Weights of a small GPT-style language model, trained from scratch on English Wikipedia.
Size: width 1024, 12 heads of 64, MLP 4096 GELU, vocabulary 12794, 165M parameters.
Architecture: rotary positions, biases, attention and MLP in parallel.
Training: a variant of Adam for these matrices, 1013M tokens.
MLP neurons of a small language model. Each row is named by its layer, matrix (up: input weights) and neuron, and shows model dimensions 128-255. Each number is 128 + 24 x the weight over its row's rms, rounded and kept within 0 to 255.
After each neuron's rows, "fires on" lists the tokens most often at its 100 highest values on Wikipedia text that the model never trained on. A number after a token or word is its count.

L2.up238 [139  97 135 114 115 110 116 112 151 122 148 131 174 165  97 120 102 128  94 157 124 146 134 181 124 162 121 155 103  93 155 159 106 122  83 128 131 111 115 120 148 145 120 101 109 155 159 116 113 121 157 154 110 100 133 118 142 138 151 140 121  97 139 140 142 162 129 112  93 122 134  99 135 133 152 126 168 147 122 104 109 132 152 109 137 100 133 143  52  93  89 126 107 121 123 119 142 147 138  98 150 123 132 151 227 111 100  87 153 128 107 141 138 110 113 147 107 125 127 149 124 151 108 125  98 136 151 153]
fires on: " player" 23, " av" 8, "thing" 8, " KOR" 6, " watch" 4, " Hill" 4

L2.up3974 [120  98 135 115 117 150 118 138 115 115  96 138 127 148 106 163 133 104 115 100 117  96 125 133 116 142 137 169 121 108 162 147  60 145  94 122 135 123 108 142 136 140  95 174 108 144 144 116 113 131 118  79 157 137 150 117 113  97 158 152 141 101 127 143 132  92 115 104 149 114 107 121 120 120 126 124  83 135 138 168 109 141 118 128 106 107 124 156 166 134 110 148 121 123 118 101 143 133 112 145 155 119 104 153 148 122 153 123 101  72 156 116 102 150 167 158 120 100 137 154  95 126 112  74 118 135 147 156]
fires on: " Ug" 15, " Committee" 9, " helped" 9, " car" 9, " Garden" 6, " compared" 6

L2.up752 [134 108 118 122 142 118 108 141 137 174 151 109 138 162 115 135 107 128 174 180 154 150 153 139 128 132 128 177 150 173 178 144 136 146 112 107 146  98 135 127  96 133 148 115 120 118 106 146 180 120 132 139 122 143 103 131  95 106 122  94 126  88 104  93 111 133 148 106 160 127 136 145  73 157 104 102 109  86 120 157 160 132 171 109 118 136 104 113 179 112 135 109  98 110 172 114 172 157 146  91 119 134 120 115 144 145  98  81 106 136 154 113 142 137 111 116 108 126 128 169 115 143 111 133 134 125 112  97]
fires on: "ages" 12, "ook" 11, "akes" 8, "ific" 8, "erman" 7, " never" 7

L2.up1574 [ 95 132  99 147 136 146 147 115 131 143  96 112 129 105 153 127 109 117 112 171 179 133 135 110 169 148 125 115 136 124  44 117 129 154 121 131 127 104  99 152  79 154 111 135  73 137 149 134 121 147 114 145 145 162 106 174 144 114 108 126 135 137 124 148 146 126 133 115 123 167 133 107 103 126 142 159 118 101 133 126 153 133  80  93 134 140 134 129 119 136 107 138 119 167 160 129 145 116 153 155 157 128 119  98 175 104 160 116 115 116 121  91 129 157 139 174 167 137 129  90 114  98 169 157 124 131 148 139]
fires on: "ole" 16, "oph" 13, "unc" 8, " here" 5, " Ca" 5, " ang" 5

L2.up3065 [128 132 147 119 149 126 124 126 118 150 130  94 155  63 125 130 138 137 153 133 113 150 135 121 136  93 124 102 130 148 155 159 107 156 126 112 102 152 123 124 140 114 114 144 115 120 167  91 112  85 119  72 127 131  85 158  98 104 125 150 125 119 121 148 108 116  76 125 153 170 120 149 152 117 136 131 168 111 173 139 102 132 106 125 118 113 144 134 129 141 135 139 106 118 153 161  77  82 167 143 117 144  60 129 127 165 142 131 102  99 162  97 101 139 162 166 116 127 127 139 107  99 135 145 140 132 136 144]
fires on: " IS" 15, " exp" 14, "ies" 13, " Israel" 10

L2.up176 [125 135 142 106 164 133 117 140 100 137 128 148 119 160 144 169 104 126 124  86 165  96  97 133 135 106 118 128 122 128 160 143 131 116  80 112  97 137 134  88 138 155 139 167 115  99  95 119 132 119 101 138  85  98  93 114  86 136 104 169 117 104 129 167 137  80 112  77 130 117 136 102 137 114 124 152 136 129  95 162 157 154 151  89 124 131 140  93 145 148 150 104 106 139 149  68 132 134 122 145 146 136  95 114 130 139 143 160 129 134 135 110 164 107 137 193  92 141  97 116  90 114 157 136 176 139 126  97]
fires on: "ival" 14, " social" 11, "oor" 10, "ivals" 8, " join" 6, " attend" 6

L2.up1216 [155 134 105  99 106 135 119 143  95 108 134 118 144 124 187 120 134 149 138  80 144 155 143  88 105 161 100 140 134 103 116 148 130 112 148 133 129 151 177 159 129 138 140 172  81 102 103 153  72 135 138 162 136  96 128 115  91 149 142 104 116  81 131 145 135 144 135 126 135 139 172 143 145  84 101 157 144 120 107 127 116 158 103 132  97 161 146 150 114 108 122 137 129 127 153 131 176  96 134 118 162 140 133 160 117 132 134  79 125 125 134 112 124 145 106 137 132 100 154 143 205 111 144  92 151 137 128 136]
fires on: " building" 26, " players" 13, " house" 9, " rem" 6, " Notes" 5, " select" 5

L2.up3443 [ 95 139 101 115 139 139 134 131 119 133 134 144 120 154 161  75  93 113 141 105 133 112 114  84  92 142 113 144  85 148  74 126 138 134  91  97 128 145  94  98 122 151 102 142 199 119 139 107 104  95 101 149  99 147 129 199 142 128 107 168 137 132 103 119 102  99 149 140 148 158 151 141 129 125  99 157 108 118 124 131 129 121 115 124  98 123 130 109 132 119 106 160 117 161 161 125  96 104 126 190 104 143  79 121 123 122 152 109 103 123  92 127  96 150 138 135 138 114 141 131 132 109 131 118 130 127 156 163]
fires on: " field" 14, " power" 12, "esc" 11, "ange" 8, " Wood" 8, " path" 6

L2.up913 [120 140 111 121 159 105 126 162 107 124 172 168 137 105 148 127  95  97 129 157 116 101 143 157 176 156 139 151 118 151 146 132 103 126 152 122 125  93 122 149 151 132  72  95 154 165  95 124  99 114 144 150 113 153 113 137 163 100 124 117 135 124 136 153 159 126 118  84 121 140 158 148 121 161 133 135 129 106 118 119  80 159 103 114 161 123 134 147 140 123 117 116 146 109 140 143 136 166 102 127 123 163 150 107 143 107 133 146 110 108 133 109 142 107 138 108 124 104 107 168 160 128 130  95 138 132 118 133]
fires on: " round" 27, " Gal" 10, "eal" 7, "ives" 7, " beach" 6

L2.up1057 [127 117 132 147 130 145 136 146 105 128 146 101 150  87  82 128 153 154  93 139 105 140 121 143 137 121 131 140 140 129 107 167 103 118 108  75 128 141 126 149 127 119 164 117 131  67 155 113 137 106 110 154 153 127 146 107 129 174 168 129 120  94 118 117 115 180 145 120 145 155 138  93 114 137 153 169 133 173 170 130 157 130 128 153 129 119 101 108 118 110 170 191 165 127 143 116  97 137  82  56 154 166 139 151  84 156 146 109  74 112 137 169 166 112 110 113  95 171 139 154 114 151 177 118 121 149 144  92]
fires on: " CD" 14, " love" 13, "row" 9, " ST" 6, "aven" 6, "ST" 6

L2.up2627 [143 104 151 162 139  99 106 117 112 151 161 148 109  66 154 157 106 148 100 154 118 161 114 134 105 141 133 152 175 134 149 133 136 145 149 136 137 134 145 145 147 147 110  92 148 117 172 163 139 141 133 105 159 135 143 122 136 117 134 135 102 152 137 161 110 154  90 128 129 129 162 117 127 150 143 145 178 152 153 136 163  83 115 117 113 139 158 171 135 110  89 132 169 155 107 126 109 126 121  84 143 116 145  84 173  93 114  95 139 133  97 173 102 129 143 180 127 109 145 124 168 120 127 129 126 113 130 135]
fires on: "ics" 33, "pi" 13, " cons" 8, "mission" 5, " Polish" 4

L2.up2765 [144  84  85 151 147  84 131  99 126 123  73 133 122  91 118 139 147 153 100  96 113 121 100 158 110 138 120 127 112 126 140  86 109 132 130 139 119  83 123 112 114 175  94 186 116 178 140 142 104 152 168 116 179 126 150 141 106 141 152 105 123 107 145 161  99 133 135  92 107 102 115 127 150 130 119 131 127 147 147 124  89 153 136 149 149 111 129 123 128 113 161 130 143 125 129  96 105 117 120  88  95 142 146 150 185  71 137 131 127  87  77 125 155 113 127 114 127 148 144 142 144 161 149 137 137 134  96 135]
fires on: " modern" 15, " Fin" 13, " screen" 9, " review" 8, " standards" 5, " Arena" 5

L2.up790 [136 120  87 128 171 171 124 153 114 116 112 108 118 104 145  68 118 124 110 101  97 133 155 117 149 146 145  96 130 132 160  89 143 107 170  82 131 118 115 163 165 106 157  96 119 116  88 121 121 115 152 148 153 139  91 147 140 137  83 133 108  88 128 143 102  88 133 160 125 144 180 140 133 139 132 119 101 124 131 127  55 151 124  92 143 101 129 118 108 155 138 177 154 114 111  65 119 131 133 163 132 158 149 148  97 135 116 125 137 122 148 111 112 112 125 127 116 141 170 128  88  99 119 123  97 170 161 156]
fires on: " up" 42, "anced" 7, " attempt" 7, " advanced" 6

L2.up3410 [116 134 186 134 138 120 109 146 105 146 120 104 122 166 111 100 143 148 135 152 119 177 120 169 131 105  97 112 151 154 132  87 167 155 112 154 150  97 139 144 118 102 155 178 107 114 127 192 164 118 142 109  95 139 108 137 118  80 104 160 146 133 130 124  80 118 160 106 175 185 115 109 157 146 157 132 154 111 133 141 137 141 108 145 128 113 177 120  84 156 120 151  90 112 100 112 141 112 147 131 124 131 118 125 112 125 158 139 142 146 143 171  97 119 131 165 167 112 140 118 144 119 123 169 167 140 146 147]
fires on: " what" 16, " home" 15, "eck" 8, " Net" 7, " household" 7

L2.up2447 [130 138  78 129 104  71 168 132 120 130 155 120 115 146 132 142 123 150  97 106  85 120 148 161 125 111 137 103 133 117  79 126 150 109 135 135 105 154 104 151  98 156 132 133 111  83 103  94 124 125 119 177 122 142 149 147 167 161 119 143 114 151 157 118  65 134 134 157 137 126 139  86  90 138 160 121 104 124 115 128 159 141  91  93 124 150 126 145 183 126 149 100  89 121 161 122 112 128 145 137 109 116 180 130 103 130 112 121 160 111 116 127 150 116 115  94  99 137 107 153  91 158 100 129 127 125  89 134]
fires on: " located" 16, " Actress" 9, " Actor" 8, " cur" 7, "ived" 7, "ars" 7

L2.up3716 [126 134  88 121 131 134 135 143 128 147  86 104 149 169 130 102 167 126 138 120 120 107 110 135  94 152 131 136 128 119 140  99 148 110 113 138 123 126 157  79 130 105 135 123  80 132 107 112 105  97 136  59 178 110  95 118 143  88 126 144  84 127  72 139 105 127 135 124 114 101 126 139 132 119 118 122 119 142 144 125 120 124 110 128 127 154 138 138 101 144 129 138 115 150 113 122 134 141  95 125  90 118 108 164 110 135 132 191 118 130 118 122 124 112  99 152  77 141 151 123 122 157 163 130 131 115 131 113]
fires on: "ace" 12, " small" 12, "ines" 10, "ward" 7, "usion" 6, "RS" 6

L2.up1610 [145 151 128 141 115 137 116 127 119 133 122 125 113 112 137 138 166 124  65 114 128 144 150 126 113 118 118 131 103  71 130 159 116 159 124 152 151 116 142 118 124 138 121 138 161 125 117 133 126 144 148 124 141 153 139 123 111 109 137 130 139 137 165 130 162 103 130 111 128 146 118 144 107 131 170 174 157 155 194 142 114 110 123 151  81  97 141  99 127 114 124 138  91 154 173  58 112 161 154  84 114 122 143 130 124  87 157 126  84 108 120 107 168 142 100 173 128 123 116 157 123 145  97 135 104 110 130 114]
fires on: " Boston" 24, "ux" 15, "ghai" 7, " periods" 6, "umber" 6, " serv" 6

L2.up2834 [124 116  87 152 122 133 151  98 136 112 163 128 114 157 129 118 110 123 104 160 130 166 105 138 162 108 131 138 144 104 151 171 113 122 148 123 141 101 146 126 139 141 132 167 116 139 136 103 142 143 144 127  88 154 128 148 173 124 155 136 176 132 108 139 112  81 128 125 127 136 148 128 133 129 118 169 115 112 142 150 173  95 110 129 134  91  89 111 108  98 114 153 124 129  63 151  90 134 109 164  80 167 100 141 160 108 123 135 102 148 124 135 139 104 120 149 134 115 169 102 136 129 147 121 144 108 127 166]
fires on: " England" 12, "pi" 12, "Career" 11, "war" 9, " trial" 7

L2.up920 [ 98 147 135  94 141 133  88 153 147  92 145 121 136 139 157 149 103 149 125 115 126  78  93 126 167 115 139  95 126  99 140  99 135 114 128 137 139 124 164 167 152 107  97 175 136 119 119 131 108 126 110 154 116 118  99 113 150 168 134 150 144 180 132 190 111 177 175 110 137 153 121 143 154 179 137 142 156  95 141 114 130 140 126 107 143 151 115 140 115 127  91 155 107 152 163 105 140 133 125 102 106 144 152 129  96 109 128 130 168  89 156 152 142 145  98  98 122  98 134 120 127 114  99 119 107 142 133 147]
fires on: " Won" 13, " Rock" 11, "aug" 10, "ator" 8, "From" 5, " reach" 5

L2.up3481 [113  98 126 174 124  72 104 108 106 113 158 138 109 119 139 173  98 139 137 165  95 135 141 140 162 142 107 147 161 174  97 102 100 134 141  98 130 124 155 124 137 127 139 137 122 135  93 105 102  94 137 137 150 130 123 155 147 132 163 117 151 144 162 142 102 139 117 157 109 118 136  88 113 153 153 132  95 134 144 132 160 118 118 157 117 151 134 140  89 128 135 169 118 133  92 105 139 118 105 161 108 120 131 121  97 104 136 114 129 116 128 147 107 126 153 144 147 117 118 134 102 135 120 143 132 107 114 179]
fires on: " history" 15, " eventually" 11, "stein" 7, " pandemic" 6, " century" 6, "based" 6

L2.up931 [144 120 116  96 114 147 150 176  96 100 129  97 111 143 109 120 103 137 119 100 107 104 134  96 102 140 142 166  96 111 134 144 121 127 130 106 131 146 144 120 102 143 120 108 163 117 126 143 110 143 110 135 129 113 159 112 126 102 112 110 121 140 149 144 131 112  83  88  97 103 110 140 131 117 172 136 150 154 103 137 143  83 135 138  92 140 154  98 125 110  99 122 171 107 104 124 146 142 151 142 113  54 145 132  91  51 110 133 161 130  79 122 132 149 157 113 119 114 136 171 133 133 147 122  95 118 160 151]
fires on: " Arts" 14, " university" 10, " Cont" 9, " often" 9, " graduated" 7, " Maria" 7

L2.up192 [141 125 101 123 138 132  93 156 134 155 135 125 155 125 136 107 106 126 125 141  99  94 101  74 111 115  95 147 106 101 146  98  88 170 131 103 102 122 159 164 154 121  52 164 112 121 135 171  94 102 140 148  88  97 128 125 147  62  99 106 148 102 112 134 113 169 134 143 172 131  67  68 141 104 132 143 125  81  87 126 100 118 100 125 164 118 172 112 118 155 156  82 165 120 153 152 143 117 106 177 132 117 127 163 117 138 153 130 112 151  60 164 132 116 148 133 113 152 138 184 153 116 143 127 146 119 129 153]
fires on: " period" 14, " Title" 9, " bought" 8, " council" 8, " view" 6, " brothers" 5

L2.up3362 [165 154 132 122 113 107 106 146 141 112 144 120 115 134 152  76 157  89 110  96  93 145  85 127 139 112 117 147 157 113  90 139 106 165 131 114 104  97  92 154 112 135 145 187 157 123 122 126 102 101 129 133  90 102 164 117 111 143 110 129 141 111 142 139 122 152 128 125 169 132 126 156 124  98 146  96 113  91 196 117 182 141 167 149 117 167 140 114 153 122  94 150 138 165 141 114  74 143 142 174 123 106 111  88 117 122 108 160 113 109 130 171 134 145 110 134 132 119 140 144 101 145 119 111 125  97  86 160]
fires on: "oci" 13, " bacter" 13, " Goals" 10, " Labor" 9, "aza" 6

L2.up3956 [119 129 111 137 135 131 131 163 111 108 116 144 139 147  95 105 110 110 134  97 125 113 211 118 121 125  78 121 136 166 105 144 124  96 113 127 139  92 144  88 107 167  60 105 105 153 121 116 112 164 145 108 128 141 110 107 133 110 121 130 154 114 167 159 120 142 129 152 153 122 113 118 133 106 132 103 125 132 138 149 113 136 139 156 147 126 122 128 117 133 173 129 106 122 118 173  94 119 128 118 132 181 160 177 160 125 157 151 104 135 134 113 141 107 119 136 107 176 158 101 164 167 136 126 149 137 124 178]
fires on: " molec" 13, " civil" 12, "ris" 10, " annual" 8, "yd" 8, "person" 6

L2.up1346 [ 85 112 115 136 115 119 137 152 142 154 115 151 155 138 160 101 129 139 139 105 103  81 147 157 143 130 122 111 149  93  70 111 123 111  94 133 115 130 114 123 100 105 125  96  70 108  89 157  93 134 130 114 145 115 126 149  87 129 155  97 138 131 146 126 186 136 131 111 179 133 126 159 120 121 101 123  83 102 114 110  89 161 120  91 174 117 138 128 137 144 151 142 145 135 137 148 177  83 190 136 110 199 179 122 117 115 123 113  93 111 146 116 139 106 146 122 109 131 118 171  88 123 112 129 137 109 152 154]
fires on: " along" 23, "rit" 12, " Prime" 8, " Tem" 5, " Zh" 5

L2.up97 [140 111 105 106 129  93 101 114 129 134 157 149 151 122 199 168 124 120 103 166 113 137 131 131 163 116 124 114 126 126 111 129 130 114 146 176 125 154 174 167 146 113 120 163 115  96 128 144 133 166  80 152  99 100 147 101 148 131 104 150  87  64 130 134 163 166 109 123  78 118 130 134 138 117 137 111 156 127 160 157 110 152 110 144 169 130  71 122 113 129 173 122 149 125 130 131 162 161 113 145 122 136  97 140 112 100 157 169 100 111 136 122  70 117 119 123  96 136  95 132  89 112 102 125 153 138 121 151]
fires on: "au" 19, " set" 15, " plan" 9, " Row" 7, " site" 7, " branch" 5

L2.up818 [123 103 144 129 150 129 148 133 142 101 134 133 155 101 126  96 136 143 113 123 136 149 133 114 113 104 130  92 105 149 146 140  98 151 114 152 149 119 136  81 104 116 121 122 122 124 120 127 118 101 170 140  91 144 135 120 119 126 151 122 108 134 161 113 107 154 145 129  99 159 161 114 116 142 143  99 155  67 171 144 161 131 166 101 121 124 117 109  65 151 104 171 115 120 161 108  73 124  67 124 129 133 113 136 169  64 169 126 122 108 145 149  73 120 141 124 143 114 169 136 128 110 142 125 111 114 130 151]
fires on: "ood" 16, "rian" 11, "amil" 9, " primary" 8, " jury" 5, "row" 5

L2.up429 [161 183 123 116  49 158 136 140 131 156 100 103 141  97 132 106 144 160 147 128  85 116 152 117  98  93 125 109 111 107 126 112 114 160 158 125 123 130 138 197 106 116 115 138  99 101 171 111 174 117 131 158 164 136 126 160 130 110 159 108 155 146  86 129 166 142 117 108 148 128 142 152 116 119 135 153 163 112 145 120 131 126 105 113 155 158 131 156  91 145 136 137 139 109 120 102 155 127 144 147 116 107 118 103 128 107 134 107 147 126 163 132  71 174 101 143 151 106 123 133 131  99 132 156 122 130 106 114]
fires on: "na" 19, "А" 11, "ila" 9, "Trans" 7, " Sri" 5

L2.up728 [142 116 128 153 125 116  95 137 164 137 137 142 169 117 124 121 112 104 163 123  98 140  64  90 178 134 138 168 150 104 135 115 137 135 111 114 142 131 115 173 131  94 140 128 108  84  91 146 120 152 106  93  97  90 140 109 101 142 170 147 128 134 180 149 131 136 122 113 100 105 101 108 143 132 116 113 152  96 117 149 106 180 107 172 118  94 139 106 146  89 158 142 157  98 129 135 126 107 133 222  85 171  82 119 131 141 153 131 137 155 109 111 136 124 138 115 152  95 133 158 128 142 118 143 133 137 181 146]
fires on: "%" 28, " college" 13, " money" 7, " home" 7, "ogue" 5, " opera" 4

L2.up2626 [ 92 128 120 148 107 134 141 183 123 154 107  85 177 153 132 132 155 120 141 134 119 114 126 143 138 181  99 111 124 128 136  92 137 128 111 112 180 130 143  96 100  80 138 113 131 129 148 109 118 132  99 132 111  96 139 164 109 154 151  90  90 118 114 128 153 136 112 115 143 161 146 157 116 156 105 131 112  89 144 124 146 199 147 142 129 106 114 103 179 120  76 100 141 112 113  94 121 119 120 102 143 176 131 122 148 121 113  90 125 156 130  93 105 148 146 156 183 128 142 137  89 151  96 109 141 137 156 126]
fires on: "berg" 13, " points" 11, " Apps" 11, " short" 11, " Heat" 6

L2.up722 [107  91 115 128 117 103 115 110 110 149 167 122 131 119 108 145 156 162 144 126 112 122 103 154 117 126 134 170 153 110 142 134 142  81 107  91 131 120 125 111 107 125 157 143  75 109 112 102 137 124  94 119 138 127 126  93 138 160 144 175  89 141  95 125 180 160 126 143 122 136 154 131 134 154 171 134 109  89 107  98 140 169 141 117 114 108 106 123 113 117 145  83 114 139 137 104 194 125 166  95 129 149 146  73 141 142 133 117 167 116 133 106 161 134 126 185 137 131 170 151 111 132 131 123 131  80 153 121]
fires on: "berg" 14, " version" 13, " role" 9, "stein" 7, " Hills" 7, " Key" 6

L2.up3696 [141 142  83 137 111 127 104 169 145 127  77  95 151 101  80 108 152 111 171 145 157 132 120 126 133 123 122 135 160  79 124 167  75 160 159 133 149  95 156 148 119 136 127 159 130 109 122 126 129 114 146 148 129 117  84 112  97  62  85 165 100 110 119 155 149 159 147 125 123 158  45 127 103 115 136 155  97  95 136 131 143 148 122 102 102 134 151 100 107 160 133 151 127 115 137 133  98 107 120 136 105 142 138 112 155 109  86 140  84 115 125 121  77 150  82 121 131 161 163 144 155 101 122 127 150 177 102 138]
fires on: " se" 12, " ed" 10, " bacter" 10, " ever" 8, " KOR" 7, " certain" 6

L2.up261 [128 117 121 121 112 122 138 117 102 150 124 131 141 163 127 153 104 146 130 106 123 137 112 147 109 146 146 129 102 161  89 160 122 111  87 104 106 152 108 123 138  94 129 152 123 129 209 149 151 144 125 112 146 125 137 124 162 140 131 122 136 131 110 130 127 135 200  91 112 143 134 105 160 120 137 141 145 108  97 107 123 117 143 153 121 109 150 130 122 129  58 101  93  92 124 110 124 192 125 117 156 104 111 159 128 115 151 112 130 110 132 145 113 140 142 121 140  99 105 147 169  95 152  89 111 119 163  94]
fires on: " Assembly" 11, " Life" 10, " Pe" 9, "ered" 8, " Network" 7, "ame" 7

L2.up1229 [111  70 155 183 152  77 116 146 137 124 164 126 111 156 113 157  98 120 111 120 165 117  70 106  84  87 115 133 107 119 142 141 155  95 172 125 131 135 139 140 134 121 106 126 115 104 132  98  86 133 117 119 133  97 161 132  97 130 123 162 145 129 135 172 140 142 129 127 143 131 154 103 131 133 126 133 128 138 159 147 158 131 158  77 116 175 121 138 115 144 138 155 157 144 125 136  96  89 147 128 101 151 102 173 128  66 178 188 142 111 118 147 111 134 133  94 169 154 120  99 135 139  97 111 162 119 119 146]
fires on: " what" 15, "iel" 12, "ince" 8, " specific" 8, "acts" 7, "ke" 6

L2.up1003 [127 112 131 131 135 126 115  93 179 134 119  89 101  96 125 171  74 167 135 113 127 109 167 126 145 169 138  92 121 129 136 111 136 143  85 102 155 109 148 103 170 189 167 117 107 144 142 139 139 109 125 153 124 124 103  90 138 151 139 144 137 130 120 114 164 114 113 108 139 125 147  98 113 170 121  86 153  75 131 122 104 143 122  81 150 108 105 117 158 135 133 135 156 145 179  81 127 118 148 169  85 115 145 102 149 108 138 166 154 129 113 105 174 159 122 126 142 120 121 148 106 157 151 138 103 122 117 114]
fires on: " ==" 24, "off" 10, " ===" 9, "ien" 7, " according" 6, " ====" 6

L2.up2498 [ 86 132 114 146 115 116 129 121 104  89 127 131 152 122 126 178 149 139 129  96 153  98 110 128 122 137 155 116 123 101 119 161 117 137 115 130 121 137 145  98 110 145 144 124 130 130  89 116 149  83 106 111  94 118 145 126 110  72  99  93 130  95 141 145 134 143 110 127 147 127 135 144 113  92 195 154 137 123 120 138 122 112 165 113 129 121  92  88 132  99 131 163 109 139 118 142 133 120  83 136  76 160 111 132 103 104 145 124 112 133 105 141 140 142 132 113 135  66 122 125 158 149 124 148  84 146 138 123]
fires on: " coach" 13, " CA" 13, "â" 10, " MF" 6, "î" 5, "Personal" 5

L2.up2271 [ 82 175 149 129 148 144 165 138 137 129 142 123 158 156  97 145 124 130 160 168 136 152 101 109 126 115  85 131 181 125  86 125 148 147 123 151  95 134 134 162 175 122 127 144 122 168 118 117 129 132 147 123 111 137  98 109 166 130 164 147 150 127  97 117 114 158 148 154 155 139  96  93 181  76 112 161 176 127 119 102 100 130  92 138  95  77 129 105 117 123 146  83 138 120 119 154 118 129 120 121 102  63 128 150 141  98 115 135 128  80 107 134 112 151 111 126 103 148 137 159  86 101 122 137 168 120  92 145]
fires on: " AUS" 18, "cell" 11, " story" 9, " impl" 7, " edition" 5

L2.up521 [113 133 143  85 151  83 136 104 129 103 107 112 143 153  92 132 168 121 103 128 112 118  76 135 150 102 140 166 167 120 106  67 128 113  96 151 129 119 124 174 190 121 160 170 111 149 105 110 111 166 124 128 142 112 159 170 158 123 132 144  83 166 124 189 105  88 142 116 128 120 122 148 129 136 100 170 145 115 154 133 135 111 117 143 112 144 166 119 120 134 130  98 151 130 123 146 134 145 132 150 134 113 162 147 111  96 116 109 127 151 137 113 136 104  74 126 143 110 144 161 168 131 141 147 110 165  85  78]
fires on: " years" 38, " artist" 8, " organizations" 6, " systems" 5

L2.up883 [124 108 164 142 176 146 164 146 100  81 135 151 138 181  88 146 112 148 104 167  85 110 144 156 109 113  75 144 107 162 118 127 148 151 136 135 122 120 124 117 112 121 132  97 136  75 104 150 136  97  94  93 114 135 155 143 119 159 126 149 104 116 134 148  86 141 150 127  95 145 115 140 134 112 176 123 166 119 145 123 133 111 110 113 137 127 161 138 117 149  88 160 155 147  90 125 158 134 112 166  95 103 122 115 121 179 146 111 109 124 126 182 152 132 185 136 103 135 124 125 148 113 139 116 125 125 150 129]
fires on: " form" 13, " red" 12, " Pe" 12, " target" 8, " result" 7, " Kiss" 6

L2.up2340 [149 120 174 123 103  97  77 116 125 117 183 133 150  77 116 141 147 131 116 155 110 112 144 117  99 114 138 104 107 159 111 155 154 144 112 174 132 161 113 131 129 118 110 116 137  91 122 179 150 164 149 211 117 108 118 152 109 112 164 106  96 188 138 129 166 112 123 120 146 137 136 120 144 137 137 160 138 134  97 116 117  89 130 144 128 155 108  75 117 142 102 129 134 110 103 154 129 175  99 110 154 128 135 102 123 139 154 121 113 167 139 124  89 108 130 117 124 118 139 113 109 147 135 194 115 115 122  86]
fires on: "mar" 16, "avel" 13, "ort" 11, " concept" 7, " Hills" 7, " assess" 6

L2.up1095 [153 115 148 107 110 115 121 142 159 135  94 118 155 114 147 131 134 143 143 143 107 151  95  97 121 145 139 136 157  82  92 152 138 173 127 162  97 126  95 126 130 125 127  84 102 163 105 158  98 139 131 159 102 111 107 125 119 146  83 101  96 108 100 160  75 141 118 172 142 111 143 103 164 137 135 162 121 106 118 123 161 152 110 155 141 118 171 167 163 167 116 130 115 135 137 149 167 136 144 112 125 123 116  78 138 138 128 114 146 130 144 145  94 126 159 119 128 130 150 146 103 150 125 129 139  88 177 197]
fires on: "red" 12, "ades" 10, " att" 10, " Fre" 9, " Brew" 8, "AF" 6

L2.up1907 [109  96 148 166 185 119 157 124 123 119 124 135 139 111 110 126 119 121 142 121 120 106  96 141 145 145  92 133 110  76 131 128 128 146 159 174 142 132 137 121 168 121 153 128  88 106 101 123  99 124 105 142 122 158 132 133 135 132 117 103 145 102 128 115 135 129 166 130 132 110 118 122 160 143 159 196 148 116 133 132 161 126 125 142 124 115 152 118 147 117 106  70 148 144 104 122 163 101 177 147  97 135 121 105 151  92 143 144 151 148 152  96 168 138 148 151 132 107 127 153 124 123 155 111 154 107 144 109]
fires on: "oci" 13, "va" 12, " Germany" 11, " again" 9, " transfer" 6, " plan" 6

L2.up1377 [153 150 147 139 115  86 134 155 124  96 187 128 130  84  90 124 113  95 174 120 141 189 106 143 114 145  97 111 125 149 107 135 101 142 143 136  88 133  73 117 136 117  98 140 108 126 147 165 190 152 115 108 124 210 160 118 116  93 124 148 139 139  70 151 135 144 142 113 115 126 125 126 154 123 135 136 173 136 128 132 163 154 146 136 107  98 111 154 114 100 115 122 148 153 160 120 141 133 116 188 174 161 133 121  87 105 177  84 135 160 141 114 161 122 124 122 132 108 125 188 149  79 151 111 114 142  99 109]
fires on: " cultural" 14, " aff" 11, "change" 10, " establishing" 5, " Start" 5, " End" 5

L2.up1671 [136 163 116 123 136 147 149 137 132 156 113 150 126 171 171 109  95  80 137 117  87 142 118 103 132 109 114 181 182 149 109 147  89 101 179  92 111 119  90 131 121 141 140 125 140 158 122 137 116 138 122 138 147 138 104 139 144 152  96 134 128 152 120 153 114 131 108 145 125 117 135 102 150  96 147 152  95 111  61 127 107 144 136  85 153 118 149 143 135 143 180 115 122 169 121 162 131 113 163 150 129 153 167  88  88 184  54 165 129 102 111 114 125  93 129 121 139 158 109 118 137 128 108 117 154 135 120  96]
fires on: " v" 16, "istic" 9, "aby" 9, "stein" 7, "illo" 6, "via" 5

L2.up476 [126 108 128 152 129 116 161 150 135 100  93 129 154  98 136 141 121 124 127 112 152 110 177 129 131 146 152 137 170 104 105 131  96 139 156 111 114 112  84 188  88 142 172 145 163 135 109 117 156  75 140 148 106 138 130 101 120 114  73  91  99  99 143 171 119 119 148 161 146 126 169  99 152 100 140 179 174 100 138 125 106 133 149 169 146 121 111  99 138 141 136 179 165 156 123 137 115 108 174 151 153 110  82 136 117 115 140 124 184 132 142  98 122 154 160 145  87 123 165 145 148 143 142 150 101 121 128 148]
fires on: " same" 26, " Portland" 10, " campaign" 9, "eck" 8, " spiritual" 5

L2.up937 [110 153 157 109 134 157  91  97 132 117 137 126 163 113 140 133 125 138 126  91  88 127 138  97 110 151 142 127 135 119 147 118 111 141 138 154  98 111  98 101  90 150 156 160 103 131 154 123 121  93 125 148 148 131 136 140 111 159 101 154 112 125 140 135 123 136  94  87 112 139 153 155 153 125 132 136 119  88 112 119 133 109 158 108 124 180 144 112 143 103 132 112 111 116 139  91 126 154 150  67  95 131 121 131 110  79 154 152 104 141 157 118  99  98 105 111 168 146 122  98  79 107 130  87 129 109 103 122]
fires on: "rob" 13, " Illinois" 10, "Women" 7, " attempt" 7, " vocal" 7, " space" 6

L2.up3785 [151  82 108 177 157 163 140 128 116 121 152 104  99 117 104 119 155 141 119 134 121 120 105  92  83 122 124 140 151  66 133 130 130 124 122 152 135 142 160 172 143 118 116  92 165 114 167  78 123 142 148 117 158 136  88 106 143  96 166 132 142  94 148  98 151  95 114 133 129 117 106  81 120 183 115 114 157  93  89 163 163 142 121 127 129 122 146  92  92 108  96 105 152 143 142 107 126 147 147 121 108  96 119 100 128 123 138 160 140 160 105 138 112 142 116 134 154 117 115 108 157 137 123 133 107  73 137 152]
fires on: " based" 18, " research" 15, " Sky" 9, " conf" 8, "add" 7, "anced" 7